config = dict(
    n_layer=26,
    d_model=192,
    n_head=3,
    n_kv_head=3,
    head_dim=64,
    d_mlp=768,
    vocab_size=4096,
    activation='tanh_gelu',
    norm='layernorm',
    norm_place='pre',
    norm_eps=1e-06,
    positions='learned',
    qk_norm=False,
    attn_scale=0.125,
    bias='all',
    tie_embeddings=True,
    parallel_block=False,
    init='normal',
    init_std_qkv=0.0573,
    init_std_o=0.0,
    init_std_up=0.0573,
    init_std_down=0.0,
    optimizer='adam_variant',
    lr=0.00193,
    lr_mult_qkv=0.4,
    lr_mult_o=1.01,
    beta1=0.9,
    lr_head=0.00804,
    grad_clip=2.0,
    warmup_steps=314,
    schedule='wsd',
    decay_fraction=0.891,
    decay_shape='linear',
    final_lr_fraction=0.1,
    batch_tokens=65536,
    seq_len=1024,
    doc_mask=True,
    train_tokens=448700000,
    steps=6847,
    dataset='wikipedia_en',
)
MLP neurons of a small language model. Each row is named by its layer, matrix (up: input weights) and neuron, and shows model dimensions 16-111. Each number is 128 + 32 x the weight over its row's rms, rounded and kept within 0 to 255. Numbers have three digits each.
After each neuron's rows, "fires on" lists the tokens most often at its 100 highest values on Wikipedia text that the model never trained on.

L23.up51:106160137130126087130092160166161139077122070099083178154137103140149119134133140144169117074114069148111110097105176067130196067118104110135118130130159153143159055115149097115111071187128132129116126114167179160127130151159086165139144134090089132142087077165100145099108109166110106126
fires on: "-", " of", " •", "reme"

L15.up361:175134066095152103048088124116170097116121180108161161133109097081131111092125100100142122148134068137141102103137161119127189179123056154066092131133153162031107115142190072106113149149138132141062079139127130105172111100169129168157121107128184132112133120138142129123111133208105099125
fires on: "ing", "ers", "s", "es", "er", "ests"

L13.up182:129137097161148091144148126102139210166136147064120148255086095092144097107112103122071061097130059134181112101153154124122086157131111148117104128151114128057089164098145137156151158125164084109127091147154152206152141127205104142142095144155127140111067152170124138094156121131182093137
fires on: "as", " as", "ir", "2", " As"

L13.up646:098150161165098095179143087112141181057110081122097153118035158155165128155150115093142114156112087136098130129155123082102150154129179124098170167150123168094107120110161139134103131153143099178088144127151091131136134096138139163170090122126124128101034079135030210139094101118153137110
fires on: ",", " (", ".", "'", "/"

L12.up646:133116124172102168118109118185116102072114121092120126101095203172121127130190087135189161143112117171061129109125101120101109115194165145132085141105154151222172164099120185094120137124114147220141160154164083109048074150073134126084106106152116126103098077144116078130117118106119142089
fires on: " |", " –", ",", " &", " School", " -"

L12.up583:121148121173081144152150110114156198125101156186137075158145120187162138159128170147099156143124111094194135155108098112081178129096150036192095142152101111061146126118151084198100138161141138189102152149093123185180087117157161213098104111070119146168118150148139084107168139151173086158
fires on: "1", "2", "4", "5", "8", "."

L8.up390:099150148120115118155174122112148128160128086102113232093056064172148163188137116114159106118199144098188109117130099121113119103138159067044118191107125119094150176136141101123100116093204130210133117046141126157118142137159141159092126162092121097135156117102131115150136126129127164084
fires on: " per", " ad", " sub", " b", " en"

L16.up369:114140106134115121148093153143126104115110051089081165103114168141109138133189118161200157129103082115130127079120151096139140140137081105131161150145135165144117080118146153152148160131084134155117201099145166122062129141093086149186144225109121076146134121137098127125130093134143134078
fires on: "-", " of"

L12.up40:138119133110144134089128168096172060144105109123187139132146100116144110128058152108124191158133138107078097167111118125172189165134104152084095188118122127170140134110130130061124127112114089078076089065084124133132176180152135134124099127114130162113091071113096222082123094112119137126
fires on: "==", "The", "|", "rack", "It"

L17.up740:140141110064144103177153212102137181166115090144081164154168148089098121133099179096115102103132068055120137126062146098099153125096179162067067144098126128121105114082151114157076149146143147154108125111161143153092175136111167089122085111150128188175121141109107156126148144120141178115
fires on: "O", "ro", "r", "E", " o", " ar"

L8.up130:135183124094094133136094175156203100150098168157178114103070126151166136124127145081194146139138100135160081125103126129121074177067110113166174091043172118119097109148104113128166119124115109178192094052151129127140133133138149123161105177080133119152092116155168102155142106129143084095
fires on: " at", " St", " At"

L12.up196:098156100105110151092126177152127067147147129120170074111040119164167118093106109141127161115124159120167098187151131143073082139101109105177147086087137146105138095136066058103166110106134115122138190121132130144194133164165111137084113172148143153145139126146124121136156044148147095105
fires on: " St", " st", " at", "St"

L17.up42:180126082124090074147144143123151139136091229117180179216115113108154094126130067114100076104141109087146082103147115119183094140118174146109091093128126102152082093109150115122152163123139150083078159151095182171178149119136145109158128181133152141148094111226090172140120156119117118133
fires on: "ir", "os", "am", "as", " am", "is"

L12.up620:146135082131106083157158144123171135124132138084134174105108085112106140146167172096102159176092156117191116156130141127100105059109151070085113131136166109080122064141156128144141118139214091130064120087153128184130180113160182156069118157073115108156133094106130086065141159105115166131
fires on: " b", " per", " r", " ra", " tr", " j"

L16.up542:095149151059155171094155110142122108132108137102142147150164123118165169103047124125201116068126130183165159105115157193167136155076060140187123139187118144090115113108163099089139095206068130138114154130178144141098117133107111108091130143119175147127094097141075128086067124089074118131
fires on: "s", "ed", "l", "h", "ing", " of"

L12.up645:129154121104166138132110129161095072125100143249139060173151115154140157135134114183119154110082100121121133163071092172141137167114165069178096118113089142099130057145158094158121155121135146163129120161155094113159152129184108128122167108093108169166090174143117130100111138135146058127
fires on: "0", "9", "7", "5", "8"

L11.up517:106126145172155121152125121179125083186052174170104065133135125127114134135168112174144156113142138094085126062128066136135132170109169091135132209150138165130113111163153151139164107139071125185182166135122073116155153109151094138155123107123134166138125149149105178083083147120094067124
fires on: "2", "5", "0", "8", "6"

L19.up611:097106087168183102146146129155125066185122134145168105175072080154104108123141143157149113179047139163157077163144145140113106125148159099184154111148091210026109036132139082148128192110148130148099123115102119137139082132160123140104133169089133130123099148180123101077128131100095114116
fires on: "0", "1", "9", "7", "2", "4"

L5.up754:112144153156136126056118076100097096109090150159138184118125091122124152118101155136162103233130123111142062104121187169152166125112101109148117132122154094113104161131149117109114171111193135134117118066103132215142087113168106154166135120151151116116118112214116121129156156158175075106
fires on: "ner", "ier", "ist", "ator", "ius"

L16.up489:128147104133135126158111154121150156154132063030102143115128142109132092167063093140113224114150133133091113103087130097122126192064160134143146105103134148152107142146149138172146107140091118125040158165111176134105172124121179104158099094136086099090127158113126169107116127117159144136
fires on: "p", " P", " l", "Q", "if"

L8.up311:127160167121119151109114125066132119130149201146123143095108176195103166141167126088140087111141076142153135126122077104138109148096116055104112153090116095138062149134169116135114154169134168115123133092086108154111054146109164128142075159054139141227082095129159114155068103093146096122
fires on: ".\"", "\".", "\".\n\n", ".\n\n", ".\"\n\n", "\","

L15.up164:127132100101161150053068115129116164142152147134163133110096107152137176086099117144156104158128138119178112118119126104135166134111097126150071144182131111116100144145156085146161133150129146171050105064112055215182145116164120163133141162131136200112108097165083153107124123179135113179
fires on: "s", "ers", "ist", "ress", "ner", "ists"

L16.up115:073150144166076088144140070144097090163091098134151100164129160174167162118178093199089121134135180145090071132120130122113133160059186131156117112141157141097104107121118138146143126121114104165097099171151106153129169130158123172107146158064143144117149218134096169095111144097172156160
fires on: "0", "1", "4", "5", "2"

L16.up646:136155092155039068077122168157155096107140115146127117199148122108147096127133163118128139122126119106178132176118152155086163082115084135166113150170158173131082110151148141151168175168104152128049140147192139125115123105106089118079015084132170146169131132117145166107107144105173114155
fires on: ",", "r", " he", "t", "l"

L16.up35:122114111104114110160167193101144083139044070090174131109107075160155176112127156118111115127140128180179139134100110093168121196099100135165157139158135117169153083110149133112204098193109135121107149103154114124071123118112106120164087155120170138128100083135092124153104089153082133167
fires on: "s", ",", "ing", "ical", "at", " stat"

L13.up726:154171111151136142170095160119148093173112096174098145132119113103139104132102096080200178101136138164173110131125145114132127152143126094076109123106215106116050098129106090099061138148157138168138079111101139156131152127135127118164135133140160153044145077113113033134102140152146124138
fires on: "b", "eb", "-b", "B", "-B"

L8.up516:114145154118077146138124086096125110110138183146081148109095167181123127157165168058125109120122117147144123118078126137140153135113121066141123152104102095137051126132162116113132132140147147085085186042079122165118153108144157126111068142034120171216138130146141137133132107141172109129
fires on: ".", ".\"", "==", ".\n", "\".", ".\n\n"

L16.up188:171087140066155094134132185183178079174117120128156105088075109145188143136102096062122142140113115136141108194146080094096127121119112077135149119146164115119121106140140095166189160157152093105123164077165146143123181111141166105114082138126142099066168168157168090087177106114132138160
fires on: " st", " sp", " St", " rest", " rep"

L13.up42:138151151172057134098159119137157080074132108104154180111060167105135137162220148145181120159116142182084107074112127097105156165169160114088170189124136204189137132111124144077107147105111101178107136146148134128139067144111118096157067082134139113105110099139070187132112043108139143131
fires on: " |", ",", ":", ".", " as", ";"

L15.up319:139147119182053158097104065143146102080161078122135160136107124167191136116211135100183153150177121131143036089126123094138126171128155127082105107147167150189147133135103107039144181168187116137093149077152100138114131176108135157118097131118156115114060115189079154170071071109118129123
fires on: " |", " -", " –"

L23.up315:121104144157099094126151126078160097135092126143182156144115136125100154090178127110149126147133163108095134122115118073099142190066142119128121142063087171141109171165141181132115065127140071142098103187111061128121065130216119176124107105112156158127142160131135151106091127114159093115
fires on: "3", "4", "7", "1"

L12.up242:125171111154108144073164108064183138130072148061154185165133059147225139126144115092094090116131150130148095153091143096143193123085128113062107192095107155175120208135124100125158132117164144125144096100052155136184136209166131151104079113150159128090116081145123241134121073139100107121
fires on: "==", ".\n\n", " (", "|", "In"

L5.up543:097110068138122141142104100081154121113139129075089157079124103169134129159136142179188101119167170136169152143101162155195163051114118095140135142043126097130140152162134114170132130127086197204153139137107170100127124156115188127132105142154091150110163124096104132097154166160167165201
fires on: " comm", " Comm", "omm", " ass", " dis", " det"

L17.up327:099150124112122119137193190143141147105124071083094209117115094139165163076094217148102125155161150125101127149118126103113165100140108043131154206112131112132127156119106090155118123147111112168053162059116159192095164135152124147107142162105084152170114078120116142090123150133142101132
fires on: "-", " of", "/", " and", " ("

L19.up386:109100089146113159142161141170127104130126126088113201110122088167130193132134152081132143152114111155166100123142160149110194095131105083061174169089075166074092108120148106135120054131197081085101112120127131150124185155167111178183111119103134178161151096124177102092131092124090127127
fires on: " the", " to", " by", " a", " of"

L8.up507:125135125108138136131132181100149142178111177155114078131087106167173095144140135113163156055115132100184138130156085109129171106082135035057106131032120133061153137113152081107122138136133127130122131088069123084178086118129121140116112132094120184142131080128061041171123138155119111148
fires on: "B", ").", "==", "\".", "|"

L13.up449:127099092198129101149140227110188133179107131140072202165086079096098096103121111110147105145127095097167169138122175140122159117109120128098138166131114144150124135154160106097095096120198111122152072106137148154172148127191175151141091106150189168101156091169186095126124137146115093083
fires on: " %", " Candidate", " by", " to", " from", "\n\n"

L12.up598:120126137149123119133130081159104087095168128087134128071077192165156174128169123143168151135144139147060109068109087057177104139149195127074113178062147173193079132163126193109100130130127125212130158085152107120130080131126151139148074098121149112127108112125067157122107114119114140138
fires on: " |", " (", ")", ",", " –"

L13.up477:080166182146131180107136176110098124160139157168081170116132075154133129122118143097091089128097105115131163159144088153108121118098091060156183154089159110151082125124172107084160115169165123184097183059107113167143123146121156132175095139050084178183099098122146127143113107096127080084
fires on: "'", ".", "\".", "\"", ".\""

L7.up762:083191107152171129166124175116119136183152129186122105201139097135149116101102117110166142079125116121184091125159150144106138147122122077092096167090191138090120102138123080075105140155181149134161146120110134156126143112159101101124102155163144135136176075102118089164149141131121083071
fires on: "B", "eb"

L16.up620:116125083163084127126144160120170157145084069131150136160169120103182143135109090044182147114134191152112096118091115090132122113091177169101140144100099153110115121122113101148171120109123139193129152126175167162118151149111098125165114184129124120117209159141188079144164122119174117125
fires on: " B", " C", " c"

L12.up134:070146104144129083157129166149087094181075129195135052139173063139099162137149088185064142137119143090148115166133094172089137158100137057233127157144183108111122075161083161152194148177096087122164156164158115118117121093163147140113116154138116144089123212129089141088090156064106109116
fires on: "8", "9", "7", "6", "5", "4"

L7.up647:127121084087112107109122128094179140126124139116143108099046126148201116167167079152192061133145129144175136133120123114146133104099183066157100093087146088107152134109136111182183130147098145166128140157099141094127138115141148162105125167132099170110177105094128102163145074112170160207
fires on: "omm", " m", " att", " comm", " M", "-m"

L17.up199:113144133132056163096123146135113135125104092186109175151129106130107129166122157079105119133191105138093108131112139141148135146110117130129154124170143169139132167112090156185172104175088095170087097137149154097140166115130100178126129091145144084141146135078108131191120087164140107209
fires on: " of", " F", "-", "f"

L16.up402:111131093116088094111118125113228115103115099111194173144184145098159166161155162163179151088136123114149139107106150134112135101122132158132100130122102135125081089155188159197121171126110061119171188172163139128091075169096100103109069129118139124162189159128131118115131077169122141142
fires on: "r", "al", "ior", "l", "our"

L15.up49:105155081164084112162105138163147174154162087134128121124128114104149106124149116130175169112128083104080118159154081076122125214065161123090135132025121095079143109168081132144194154163080153152085084176145137100111122119171106131122117160119082084104131153114179078134146117097157066154
fires on: " D", " C", " G", " B", "S", "c"